python train.py --head_dim=64 --d_mlp=576 --norm_eps=1e-05 --tie_embeddings=true --extras=["capped logits"] --init="normal" --init_std_o=0.00548 --optimizer="ademamix" --lr=0.000961 --decay_shape="linear" --batch_tokens=[32768, 65536] --seq_len=256 --doc_mask=true --dataset="wikipedia_en"
MLP neurons of a small language model. Each row is named by its layer, matrix (up: input weights; down: output weights) and neuron, and shows model dimensions 0-95. Each number is 128 + 24 x the weight over its row's rms, rounded and kept within 0 to 255. Numbers have three digits each.
After each neuron's rows, "fires after" lists the tokens most often just before its 100 highest values on Wikipedia text that the model never trained on.

L3.up130:095153133134117133182085106113122119107114182128119094118132142099106134152124178127106137143126160135138169166127136135163167127137155098152137125090148121162126091142100148133137138113090110144116137136128159150097142109170159123129110109092082120118099095112093136134173104099092137137
L3.down130:096139114093140153107144148165114110132125135151143137125099133076132144125128169145116150117110085145131140146122078115099185096114118145139128156123154151136119121177139149130172097125132104124118185117146145167116093119154132143134149110078087130159130123149147104137087129081132137116
fires after: " |", " 5", " 8", "6"

L9.up225:142121124105115124146114151131133130093114137107117099113103142131173106116131185145125110144129154111108137090118095163152152118127088148146116105160152152135125134154116125144169098148102135113131124121119140140157147123089126149110121125115111107178179154100145145119128103104118091105
L9.down225:115138145124114105136088121158144155159146162146108122129135103115132114140126127148102117105163161132134136132122121104128164130115121109170087109104117146083122135121160179129079111116127145145107096148138143168117158118096143114118207128070157156135144145108106105119092120138135083113
fires after: " f", " H", " h", " c", " D", " F"

L4.up527:132126118113111142168090105151118102135098151144110119101140110116121132145145148147147145122162160133132126130102139109112136116186172184140131070124106127114149153132095090134092147108101092147133071122137103166101167144124115173138128101143138116117105098072146165136166179113150174163
L4.down527:160110149147122106127116098145146154160098157137117172119091160118151134174109082153138156138136124118123175089163125094130132129075137142114113190133134101111121150144099102129105150100146149125107091097116114105111180130140136112139122119136127148115153138122147112136141084149113092136
fires after: ".", " (", ","

L4.up254:128181090100107172166119188159143050123104115159118128111173125125120066118107135043100148103114128132125141124143153154150146120155105166169125150122126106119161143135117137137102125153130140114125154125103105136159137155116129156130108124167094148129115155115137155112135111135141161123
L4.down254:145110134113138116153147129136107087129139144168170093090114114093083178124127144145126144155126148111112114136129134150125105117144161085155139106121166155114151089098136119144155123111159146105171084115181114136166104136083132163147140146137100113118140071163112091123143147133131115112
fires after: "\n", " =", " Time", " m"

L7.up305:126161084110109159124166136168140095132104132149112127126169130147099116130076104104160113079124114137133126165078114155108150108177142167126054135129094111157106140101124107141123111133102133081116105134141091100141142130146138151107171116114136157139169132088118108145123127165123123127
L7.down305:109151102130101099131102130105138156105095111159121133134106151139146127230133139149097138147103155112097137137151133101114079156071076111143169133137164118155146125135128119119094133118127115140124181103121156174092128112122125096136096162127140155139081126169137156127127141135134141122
fires after: " in", " S", " as", " In", " of", " on"

L4.up544:113102087146112150119100169155149112083128139173160140111157136106095151133137126101099170113125144127103139133089138161110151123154155202137135121171114124159148155113127101156132078152069100186108106145137116146113134095120114143131081095119113145134109158091154126119134159102123125132
L4.down544:142104157119193107119094114135131144109136128147145106131113119084113163117079129164080144136137153131111148114124094150130158110132183098159138144166152152111149135120134137096120143137160156142096167094148102193152160120134117085129125073104148112141109109151115115128120122102086124130
fires after: "\n", ",", " (", " m", "ode"

L3.up301:111145080105094190133143137138168047122109160118107112146147104097128121094126149128134158153115142094136121128135156122119139130106117188130090121163115126145173137137099085123115151131139144130126104108064141125133142127129144142117124108145096101118155121113153117121119118118089125119
L3.down301:133129139149156120122093147155144186136140146147091123122103123157145135120124120156148107079112130162153132120138076118136106140133176131126115098135147124160117146106131145127135078142131115121139151110169154122097151155101079163121101150094122107117131091134123150119126113111166140124
fires after: "\n", "S", " (", " S"

L2.up0:115148136091101172152096203088130085096124170122128104139131102121141114157155187154148106115135116131119138137120123146130151109177121141138084111118146126159182116111072167117094137148133133130095127104103094123176145151132120117092109109162115092156129124085142140121102135112120098105
L2.down0:066120127131129125117124142099131103073142125127124117150131127129100137113169057097090104157115134162146150118132103159098155186102134109180133091130093143089153149104125142105192126133125123143092106126135158167133103109117131151090160132117124156145130147162131153128138140091132124157
fires after: "S", " C", "C", " s", "B", " S"

L2.up522:080123162164166113136158112137095091120142116135129135131125117142156085146133135129098162146108137123161128139139125088119126172154094114135121082148100156118122108131163131118087173162144129157114094095137143106095129102123094135141145123137087125130121191127088125135102119153114130133
L2.down522:136115095134070094117073137122111150139170098142131153119134174126108167128097135114153110147153120105103110093084117132115217112106135099094147140144146132119139146112103095146150139123127173120134151157133100151115139122098153120139148170107144124131132135142122126129131122116165161125
fires after: "\n", " (", " Lou", " Year"

L2.up516:115138121123091170192137130141173080102125122168139131105102127160149097138116114126106141123148139123076121127116132152124154139140120146177122114159155118165130104093087146122138103147101158142086103077101070075149109154091120130104087133141100094148116104132124111166127121158122152141
L2.down516:120116139131144163134161123130131157154108143167081149120161085076142143180128130101109165150143170146156127159116102130148115116146144159111084132091102150112115123119152125135142120149119126089087095059121149141099086144118166113138155124116138139122110154164151149162151110118136063102
fires after: "\n", " |"

L3.up388:126130109141120148137139132112129164116140108128098114135139073143150114130128104127146126121121132145134134085083114146114140116154136097155100138177151112143119157128103127140122097147093164125104120130060127155113157132114113107116100160162132141139111131103115145119148113171092130115
L3.down388:133159108111152063185109079147077134131115095147139168152144128144109125186135119103098111126093106077123126158144139094144058156125144136120144140134150125135115126136102133108132142175099125085142106159150121143097121167120135166139095147125176124122129149143124150129127126096128143123
fires after: "\n", "ebsite", " time"

L9.up143:146121131146094149176081145160174086116133122139121091093099111138129100120100123114139118136140155142147133116096129165133136117143149148092141136151135125156133153097089089105108131140128107123139105127129097134178137154135136126135157079136131157148115109098092117108148104163099133139
L9.down143:101112110131186118173150134166129180179083163134130148115094133126158119123094165127104137104099124131125078100134137120188206121102122133098143113142108138121101182090106126115100111091101093160150148108111144144130159144110122098125142106105176138153162171139120117139111107101130119130
fires after: ",", " in", " to", " as", " with"

L4.up316:142152159126144127137119113139160137083103168115113126092121126170136125117104123150147140137128136148092162157128159154133161167166107154110101144096123128175141134116108149105140142086130111149143117086132127086105150128108125141116132080152077136134139135119172156094134131111095183110
L4.down316:134104093174161104078069122130168130117149133104118173104114139175100128116130110138129118118117123148117116112126120123076175119159137111104167156139170091134103150162177141142101162135141142177114163110107160121156102118103141091129117120147102131156118141159127133125115125115116155129
fires after: " |", "–"

L3.up153:113143100126106116130135168122138089147140144123148099151100119150155130112113101157147126120087131113104118163107168134113152135157076114125097102164153141107144090121148148141134126162089130146132081106122105134118117096103104130104120159164134120116115120100095145100150165171108115132
L3.down153:096101158129103080144097166126088144122112138128124092090116128137130089114131120156187140156150121117123130118133176138162164205112146176156133142079140103147143155158093154114123131114120165121117181142122099110115136134080127139182135160104113131167109084135100095125090111117125123125
fires after: "\n", " (", " was", "|", " W", " E"

L3.up429:144144115167126121118114100145176167124152147144150100104097148097128092148150116111127111128175156154150112153155159118132165141147168104123108094095089149111164165133069137099117153097130114124131102115115133089102118140144117189138116130117114140125140146085155136131163122107115096136
L3.down429:134105140153095133122174149158126165118128123161151143087144116085123115086166095159129128105100127099136146133111100136144143101099145116110095159114099127117114096128118103161129145096151114117131078129119108153109167126114159105125087127121158084117141098136126104125090138137079138094
fires after: " –", " |", "–", ".", ":", "1"

L4.up569:130156118133112153157166122196125101121120135106139134105156166152104096106119122169142103150095121136145117161096132163149144130139112147134109132107131096163135104113134150116084131130146114121110110118098164122131148098143111118122111103155107088124144094068075109127140129149096133125
L4.down569:092117124098148106137101133129153116180137139119168102142104155131079111096141116129071152141137138140090097112170123129106147116130130110136137100150148121138162147073128122156132134136164167134120134121105128107118116162103157135149139135069086150118101149132117159120135107156106131158
fires after: " 198", " 197", " 195", " 199", " 196", " 194"

L2.up492:133163074101143144158131131110186105113113148130142116152148162148103128132088155087123108103125125154117160185127148159107135163149132175123143138153131126109145098100144143121094112129100127157104105143156136176118147120111142138101082142123113125126105139128083136123138161146123119151
L2.down492:122137101112113087171101132118125120120147169134087105125120146108146160116154133138133161130111111132162141169099149119138153148152112097119168136127132133162120144134140131130156138095161069131145127138112171171125142125148153125104099095150136107124104164112129106110169141127133129127
fires after: " of", " in", " In", " won"

L4.up368:154104145111122140152144126140133100152114102146140108120123107159134102139120153091130137107155145133125162146143158131117141171194144118120122071130166148117163119116155170136125103154157129150102141112175128128098143105112098088131095133158102146129084084118120133128101101158136116119
L4.down368:166128169156117101088121132147088166132128121117105149146158139149108134104129110088127115114134107137119149153166117148126196136127152103118117134123120123088108090111135127127127133102133078095096134113108117134160130165109127119125121143122129079099126103135151101117152140154069132170
fires after: "it", "el", "á", "é", "et", "I"

L2.up407:107133151081146150157101168105088133131117143151115117153144135097128109107124143152142164150157114141152115129093166087131145120125148137138095191134120153155120143130127094127124170145131133131134119090079110115119147168148104110123097076129120118152102116120148128131107125148088095176
L2.down407:063141153114142120148099110137107125187124163115114123135120149137124161095115128131132118129102132147162131142145117129137108147078139074148119115160123131148103126163100138108141176114127156093100101166106120137116123160130148107145150144121163101121138106146098066127180136079148136104
fires after: " D", " d", " R", " c", " f", " H"

L3.up329:142124129123116140137116139123162139088111132147100124135121134163120130127081121071122119136101160114073119125081110117157135116171114166123144110151168101130156108126085158115131137175159103121106156126144112112148139120087158132091146112157118101146131161123100119122172165145121125142
L3.down329:146133104125126184161181087173121128170154106134172117119113104143144154155112109116122107076113116149158119156144127143144003162103124103123152131131112118092119119090177122167146107115138159118122130130124107141100181114137114133126100151149086140125132141111166147130128140144096144115
fires after: "\n", ","

L4.up575:125126100147123148138142144127124106117152128156127132123099158179143138120158097148161150141113160104131115140089123120129142128165144144121117129198127164145134112135174154120098147157095168099125116121058119090114158116102145119167070103156115144136106164131122121116133133114074099170
L4.down575:125145129112150127133117153157090179136123185144135106150113117140139121105120125155106121080148069117095139131106106129115166094123117121127118154102097128100080144110110138083114138115090114141135113200208147152166117100127108159109083115081155094121158101135102135123177160096095125136
fires after: "\n", " R", "en"

L2.up550:148150129115147175123103153123123121093114111141095163146126103160133150119114159118118129091142108139114135106085102128156153120183135144138101146108111149158126143122099139133113057111144153124132128100110125120171106107157166133122113084149162104146091154139120142118180093149134150148
L2.down550:161127119149148159113130112092126070143130111136097119164147140131144148123109156094118099169099071120090133130102128130135184126123130123129118112085113168111100118119083105127127115145096113124161103144145128150142156121106144132153107171133157093091158170113132146124074119153122070161
fires after: " s", "S", " r", " R", " S"

L4.up24:107105145154119156136064115147119134146107116122138151154101151093122192152102166125088143115140122114092144113115127113098149154118112109170115136144118143081109109119131148106164133158138086125099121083164128119121141144146138139142117190110082124148121131168127152143162141123115155165
L4.down24:123127091091137139085129121158118119122164131133116124140132129142151090125130114164171137142112114126138088086113111163147182106143121146130104136173117148143088115163147103117115129126145090118059121113162154107129116128146098109123097101080105145100126124144115159127150115121118114094
fires after: "%", "5", "9", "0", "″", "4"

L9.up537:149141106129108121118144131111120141132144147143118097120119157099126144134157157100137125156154163168104132122152145086105153139137168069168122119116126113153119114110119164111111170127162104130114090141128123108084116161166099131132100115096070115139135107105107121123142105129119133173
L9.down537:128145154158132129137131105092153130099120156112160145118154102125107103213098125097135167160163117096127153111115123123119154144123165139118171136101128124144086145122129076112126096140163152111096116136114142146108137129123146082114154153143086125141144155187117129120099141161156117107
fires after: " |"

L7.up561:069159146134138144135116164138086124113094116182159111101116125150140100117115174132127087144136121173136192151110125143141133138124142170145109142128088120142118143086130143112153105134123138116109143113152130108146141107128181110141082132125092093133130132149148136140130128116103140133
L7.down561:107128141134127140113081117166122166115154152173138123153183129121072161090110133137100083102106143134142116157109127132179176133155095143118145151116113129165135109121117140125173142120128107111086145143136137125082135112093117132131120092112161110153119101107131127122131118111125138107
fires after: " in", " South", " North", " 17", "In", ","

L3.up129:157111162132110157091140139129122087078126163169143134125169153157135120094106119158112109120124141089106123176138188116167134103111098118142124136151137120132147157105138117132080140149119096137090118102145121137135143140090147140100146087140092101170091115117102132145140156130172132170
L3.down129:154123129094130131105131144147113143154113110138145136069117140123135127147110125140125132091120148168159155097142143128124127125176136138103123142096130133107119102137127139165185094123150137105157142131109098130136145116131127140115062188116105131150146109078109167117120110086154101103
fires after: "\n", " The", "The"

L3.up370:167110114132124141163126149148135121105128114148151096102195185137149164126106112105176134139126148155120125161083172093139126141150118159186138132127099135104142126116127138151090138138107110156117165085103112087200127119099148167111116085163094102137136158141067129135168118120118128166
L3.down370:113124181116133141077154151161139138099168149110142130106132134110127138150119117087145129110121125160119095097130159132121089162113098089124103175137106121121124143122115139155186134155161141130116148134124124107117120149113116128109110112118158132157150124137077101122141132168098120118
fires after: " one", " ", " the", "\n", " Me", " O"

L4.up23:144143144124112111174116141198107118135132120147102121091175109155123151115130088139130119120111179130125123157115176152139135140119115161101138127158123171160130141093098146105124168121086156109123132086147131095183109131119103158090099099150112137169130118107073125123121129153081096161
L4.down23:109096130126154124135143141156156104151108147085124153162101155104121128131124123099127108139178104132131132103129116109136147138102113075125108112148131115120082096145121120119120159092100153121103108114109181158155126070088133127141111124149102135141147097113145145125112175132141081120
fires after: " the", " in", " of", " c", " spec"

L3.up319:131133125139135141118089173137114052128135126161137136157153115145136117108096135108135115088151160132129123145116163177134149129129103162150094119149148118148159139123151117131070156147146111121143159117113119108169138096078107182073116099179143123149091162116124127146140162122137170111
L3.down319:119121147131125110094167152132104106137144125135144091151112092166068108137105107106162104124121151150107112106080140115168151112132176105114128106118137151143130125131101122145148128166177102153136168115133127158126130137132117128157141141122116085099125111125111143138138099162094098111
fires after: "\n", ":"

L3.up154:110121119139113155141115149131109099139112133119126128165168080125130171129122113111175128132098146099124143144088112156142131141091113103148148124182185120106091132145095131140110110158126144113110135112113110132122148153092139128084140124102093122139101098143147122133164158164101152139
L3.down154:121152134118173189122141117112095168124122121157117130134127122090136139182148125140087154118090132126139139173142147141168032129130117116149145127120111099121137111134127107117134148172173157123129123083099100100086108113159132119126088103097119116156087148116117141119138131146142156109
fires after: "\n", "s", "ated", "ests"

L7.up230:158108109100116119113136140144150129140155138144144071128157126121114146115153115080190135135103126114135111139086151112123143124159162158133122114169063114167128097141091111079107162151127169148098154109091106112160180160144109147129102118137128122136086106172170190120174126070107142157
L7.down230:080074152153079158148112133129090152147145123148100126132142111125172157080129144128066142111132111149135107100096156098182116121143155100161117122135137162107135141106163150150151118115132122098094123161127154112125160105076129159152149168114137096124160126129122124128132106159110100098
fires after: " R", " r", "ins", " b", " D", " W"

L3.up143:131138105101139120139133144109129076154143142124153147116106118126155120143102123132105130117192127119131158154154143093110176154116178139121131121119092152111152126142118100132120125078164184115134084105103135102109110105166139096131135163126105129109130142115137127130129083109121148136
L3.down143:108111157174086095125142156126111141057105123110111117116110145099134104083176148130106157142144167159149144116156143110124169137114157107062124121126128162153127129136109076139092134107148119082121115102132131141109103108169136121097142131151114114107132143122185133116096132120096115136
fires after: " |", " –"

L3.up181:141118124136110122165158166172140094079136137115154112108154082101185188133111127078083121148110167147152128190137122081148148132124108140094128137161163147091119137131148163138059130136088104155144109137103101069135145127153126163093086151136096117109117184117124125141127103122125096117
L3.down181:153111160102135138128131173153115124139179104116125144135101115099109147147135164132101115106139114089127118146120126138110106096152094138145087105147151144150132103121102166132096140085121165167125137130124107109110140160146075126161135127083126143157146137152158127129164164162160078126
fires after: " one", " the", " Spec", " in", "ild", "er"

L3.up519:080146098120132132150111117145135103129142132131187117113087149115128151147063147154122155103119163135086145120156112121126180126150159104180114155120084153084175126129053155104105130110138137132133126087090116114133139135172131129117123087126106122108113129127126128117153093117156147135
L3.down519:121125149147088128108161115170134141093122145155137135083127128089124097086216119136126124166126133121160155101113075102126151146101151114115109132110096167118138114120127110133101129106142115108122115119115130134113147136159178078127103150107086134146140141130159132113076169094116116160
fires after: " |", " 1", " 0", " –"

L3.up46:118119142144144123117090152143131111152086145142147108157126165084150114159118149171096161124134137105121131138146132114091151150130149119116143148116114170124147122144142123102089149096155060149100155132131148109132126159172149141147114149126138121130126147169178157128128138110089163175
L3.down46:127135131119155168107120130136127164148165180175145132102111144102115125135114111116159142102084116159071125136138102109121170109127078096145124171113133138125109112153129147114189092093157099120125149128163122125094140122115121139107130106102132120120161103149106101137172134088134100133
fires after: "5", "9", "1", "4", "6", "3"

L3.up469:122156119137124110139098160131113103121112118147137115123191109147160120122132144086133151150118110137100120145110095127111153123187123189188115117130132147138156106110088130123089151104113179135095145087136066106130101162165108127146129100143110113137149124140132133140118149138073122157
L3.down469:066113115108122143151112118135142126141134093145125103125145155151113106133147144115111157133153000116102149125128124142101148062111159158087150129083116153127116090125109121128108160131119149119142109100143126161083103132147134096117127126142177128133095162139111094148157140121104109163
fires after: "\n", ".", " the", "==", " |", " ("

L2.up532:144129105134123131129063146146152135121120134128112127169142159144142139123105169127136160110139161131159129107100135123187128135178133199145112133162168156178138119125115127146103095164139171172103096103102131099150148144121122114118116143146121123112137111121134135142145126137160141124
L2.down532:169126126153115140145119156137135069115111091134096150174118120136118131074173118208099144108082096113137141063113145120166179108117114158111106133117118155133159066107136087151080113091148154141130136168117152125139132119165160149131094167162165118142127096142097142128118096131118122116
fires after: " the", " f", "ced", " con", " help", " describ"

L4.up337:147159123143111136139083114151108155157131120138107083121119128109146153141152119117125103097121136116122156109105145153115151139145106149162112149181117139172124161134134178134138146196079114122087074100090138093144115154142148163060083142153133099150123152127160144119170161131116129116
L4.down337:132142138122130120121140136165094138119134133121133150165100107155110136106089150141090098139129136107142131153141113132140219112141128109141157127135120194142131119128119145131150102136096098099159124159085099083152121110064126142117157116186137118101140103146132118114134118157131106117
fires after: " f", " p", " m", "F", " s"

L4.up358:135118123110132115178117130138109152109146133129123115121167145131152144135123100135132136147131138132133159132155098117176157160106133123168110134120121154127083155116129192099106116086130138111098146093116132102095148142101141122114120149130062110137111162117146138127133110115137126135
L4.down358:142127147185112121136115142123113060088109129108116140151148126150120089157118131128165121132146119120130154149120133103138182120207123123148142084134113108135108118152114160122171100139142115144122155082157159125175141115110161122124133118163118139127120146105127121139069158155118083156
fires after: " |"

L2.up258:181136114125152157117103119166177141127127120130134104159092146126114101110132113114147117143147125193117158151100147096116143168164122157125117156159071089189156156121099134102124159134102127110131142137132105140124122112149107158120117103130117118150118128123137134123150136124139129122
L2.down258:143150092123137084119168089149137128117148096092110131126142136164101092094163131086126091145095134151114111146136133120101139129111121129101185148116121160118154119149146154124121141104128091151121136152092144135141145106098158156166103101106121117128141130101127140135128108142125111108
fires after: " ac", " en", " f", " em", " m", " comp"

L9.up329:098124122123122162143118124131177139117112169133112129141107098135167116106109155089139145061075131129092121084095159166136156108112127142162115128120130128146115102159144170173129145147147089111128122121129083128112146134147120138106165122150167091118132143116125089139150117194115120149
L9.down329:106142150106162118121122110138120179148100117137119136137110116121135130159133150105139127134134178123182129212052105152133074092121129127128108091126149163105153114150134155133138107150108111186096126128159177111116167140127113142155120129079151122155124142156155149140114125088115115110
fires after: "\n", "-", " |"

L4.up381:129141124131128138118118133152132115125142134148127091104137125111111082121109136096152116120146129119148199170144149167134147119132130143140081136132084118149123129096106149108122132154119100144108081135189114127143156166121104153119119111111096107155137105117100125137109126136108165130
L4.down381:143111100131103141157122136107119139136156124149108098179148156104122182139138120117110134114141138092114082094147112121121131164141093090153146113118135114161111148165116139166114137115143137138119149164139131094128136079097113125140133130126104131154108122181146133087161125179143137130
fires after: " in", "In", " 197", " In", " ab", " 19"

L2.up26:134165149097135165123100140079125099134068149132109134149112117169165145093124135167141121152147122115132136096127139130146137113174118169100130112102144134155132136131115105112139104158121156088137131113102097140193124137126133101085101090147152101141082086134122089117150155160106149172
L2.down26:145107133129127134075124092187131163138148098133146128121147140094105177128175124121134112158124143071134101157109154144119160137125147189148109124089112123129087149115171095094095139148095118131133133157114122139105149158079150111115138160095137135133156192136101106125102188100153120133
fires after: " s", "S", " W", " Re", " Sch", " pre"

L3.up523:124103098146094163109112168136157081145104102122107150160152133094156144088109108073137141095124102140109117114149111156126161139099090128140139105134148129118136100127131131139117124177158136135123158130097128117133139140099133173109133144156121105180130171124139133147173160153122142113
L3.down523:148151146134115140154165108122109127112164133082133136155093133145157101075109107136130100141110193124137129118155158117133113110141145105111138105133103142132124146140115070159123136171121164142122129135135119123104140147135118112156149155131113126125121095114135142130125123108143076153
fires after: "\n", "-", "==", "|", "ulation", " /"

L7.up444:128138138128145134152130170103122107116105122141109131101139132139087138111142132126158120122138161155124103124098133157123134095141094121118080142143095150186168152127140127161165104135110166121117140159112123092153129081079097168115078087123144133121149141110176136093106174121192128166
L7.down444:135134106127141160106096162154099119123170134138116145140094119163118134079128158154111130110150102130166148138159149151129195110149120098159104124134169128090117096110125178119119127115201069125143107121121155107111134137122079130141132125154111110098128123119105124126134110127138127112
fires after: " M", " H", " L", " c"

L3.up213:121119093093136166195121104114129102092106127178130081111127138097151137119133151108133148131150154165135172149093138120160142123111161147123144123127108127124141132111064084138122133120133126147123138099112137147128117117157168129136098132115071107138106128113139161141177145110095130160
L3.down213:099137126118130183118111159134125146122103160120153125107115147125139100163141135108133145155124116167143176080120142103166194114139128104130103152091155142106122174153097135110096133108152131133140127107122147113093160156129128108135140122115078125115136111136130099144094063113128134165
fires after: " −", " +", ",", " 4", " |", " 5"

L3.up351:074139173097162141117101111120139088122098165157155120120118132159125142119137185129135142078134150173159166134113086132188142114156112128138108119103103123153148152129092183084137140147093133148112116117122100115126144118099145130148123104164129148142157097123170090155118132136150134130
L3.down351:128118175130150175140102138113125120132166099146109102169127105099156149134103147090125133161159124161140120132143092196112172123121116151136133177129156111169102127130099129103108094118135147133125079128070115087132135073134138127167141081111099124145109126139092129115124148191106120108
fires after: " 19", " in", " the", "In", " 195", " an"

L4.up157:160156143133161152102096130104115071135139115146101111118150153156161114138119142132120096123132163131111114161134154103145141109132116152177123133116104115134120134121100158135100104105087147158099085133157128170145142135144121189108147112164100162134118109114117116129128135117097164128
L4.down157:172135134132141112107151116104134123162119148116162153089101130082120113140143105118152145124116128108172146097099133081091194120143122165132124119120135105137105139141177138161154125097097129167143141089121068138150116135133133145137133099140154125078130118128141113137114162169118128174
fires after: " ", "–", "-", " (", " c", "\n"

L9.up345:139144094141115123120080126095137115062121168149093143105123093117120135134145118102143156113130142142104139117126129163112136151112100161142110141166138147131155119121133129109115104161142095162121134150141106115181104122134107110128096122107145091177085152102133142121122138081111143133
L9.down345:123114134099128092133148132139122097123143120110090119155142119134102138135113081109112099124091129125131116163142121123131170143137128096172128122150144103110115179115099144161110161088138126115091161135147158117137154107141119144136155108129102103147111134112146129137092163128123119139
fires after: " s", " m", " in", " S"

L3.up521:150145134125144134096084161157109130163111120108141109117148080127159122084134129116138126139097130122097149129116116109126140115139176165131083171146103145152114133099149088119128135151107129128109120117113144138095130198180125142105109097132121126179072124130116102112108126170132173153
L3.down521:136153161104120128150100101133129120113129105093127175118121128117091129116089108094129110152110104141140135134130120117146158154143118061130175167166137105150142148142174104103129101136127160100110138106047137109111146123156173130136147141154134117119117120110151160129127083128132119114
fires after: " f", " s", " b", " im", " man", " c"

L7.up181:152131118089147121171130153150108116116147097160137106101183086123127127140127122142129102118126133119160144140112143181147132124130114139068113154166155111152170139105080126125097159122127096149138141136123127125160133120129149167125100125121117104122110117129126119120116129134108191164
L7.down181:113074137116135113137115142121089117145130144143130156092110177157117133133108142085129126155135141126120122104065092134115146162064082163095154139121122138078125167115129115097150149164153146160166131144128125138118135117146120164114132121149152108124125126159134141120177160096160137171
fires after: ",", " to", " that", "ough", "e", "ing"

L4.up13:158131135147123158120124177131089114117072118100156108115193105154164085112134105144106077126134141143139145145071132114115158162130126167087130114153152156140097171118108143129056101127117131135086104144107146100129172154144126146128104108193122098134140085084135120125110137137100163126
L4.down13:133149145115154128098133162140119137125105175104136118093112126098125116060103156126121147148122148128130152122146155145101190142093127111164160151133129123160159145132137158157114145103138114133097166108101177138126162115121169173121092131131089132077108100130096139123146089162123121131
fires after: " (", "–", "#", " re", "\n"

L3.up556:148077130114144146069135133137139120087142131155136125109133157176139137109145115114161134129130118145096140121101167165155119123113081147162103112175117136133139115087131110139141167185133120150106148103136134126136141167114146148097113093157145105154135115114113117125137159190123141160
L3.down556:070138115141124122154177119130099184139099126154155146126109144116134107175145136143124150108150158154150161136119145116137161143143166098076154132097114096128122114128134101148131096082161127148147131136099112115114136110142154134114086114098109126154144112100160137136124106089135130111
fires after: "\n", "|", " Me"

L7.up508:118142157076124128134128139120117127150119122146109134097126121161115140115128122108119122108113150176120130123075164134175140131136120118099136137132099142189108178078116161163061168110142117125110111129110123153198131150144119114131098130127137132159117160102125125117134110125112084126
L7.down508:130134124136090111195123071138125196141136166134157147104111102169128145127116174121111137086157124113120129145097152163150173139109124135089114149082138108149096135122141157104154150095099138126139120140150106109137114124115154147115132134140110139114142120136079104107160139124113111109
fires after: " It", " In", " the", " in", " at"

L4.up265:119127101122124110159116140159157124133115120121169163125180161137106148128129158080131121110140148144096128176074155176179136131125144113127161127126171149092099139142112133151084131112144155136127132110078131111154103102106134162117157089155113085126123158115124118119178191134125095154
L4.down265:129134134125146158161151128113151140097142163124133106150104122124141149081177128114138155140113164132131128096131148116120149168120103149097126072101095146148107123125176085197149116084152099098145115128151148146118129140137118153081145133123099090115153133133117147134104109100165094156
fires after: ",", "\n", ";", " "

L2.up115:127124109102085129178116142108101104124082102143084116160136092112121116139083107147126151137125125122113176136114151116165154129164118123128079150143103157165144133117096098117056137132134143117131096106171116108172137153158120090121142109137098117153098135116111148123148113185129124159
L2.down115:109137099144192102119099090120165165148107077156143127174139069097140117114104192135129100114131118096103119124092145121135189113128114101112164125128150122183137109127125132140112144103115129140136114125159153132112167119115097149162101101109118125121123107123099081128138125129158143116
fires after: " v", " the", "v", " in", " pr", " a"

L2.up447:136141112138135136136106180128158112133116128108071130148117129132146135096077145132124167094142179153135154118136103132145143117148131148127100148178129098158118136099112093145105119121109164124105116145149138164149164141123130121110112118133118144142115112096118105101109117134128197113
L2.down447:075103105124115133129112094133075107113115116117118140114152111095155138134090127118142130130129129137173108140133117127146184175173119147175173134187117105140126164115146154123138104127094186098081130123138118132158155101137132146126149119153154132100146139154108147122108115117115121110
fires after: " m", " d", " f", " s", " n", " l"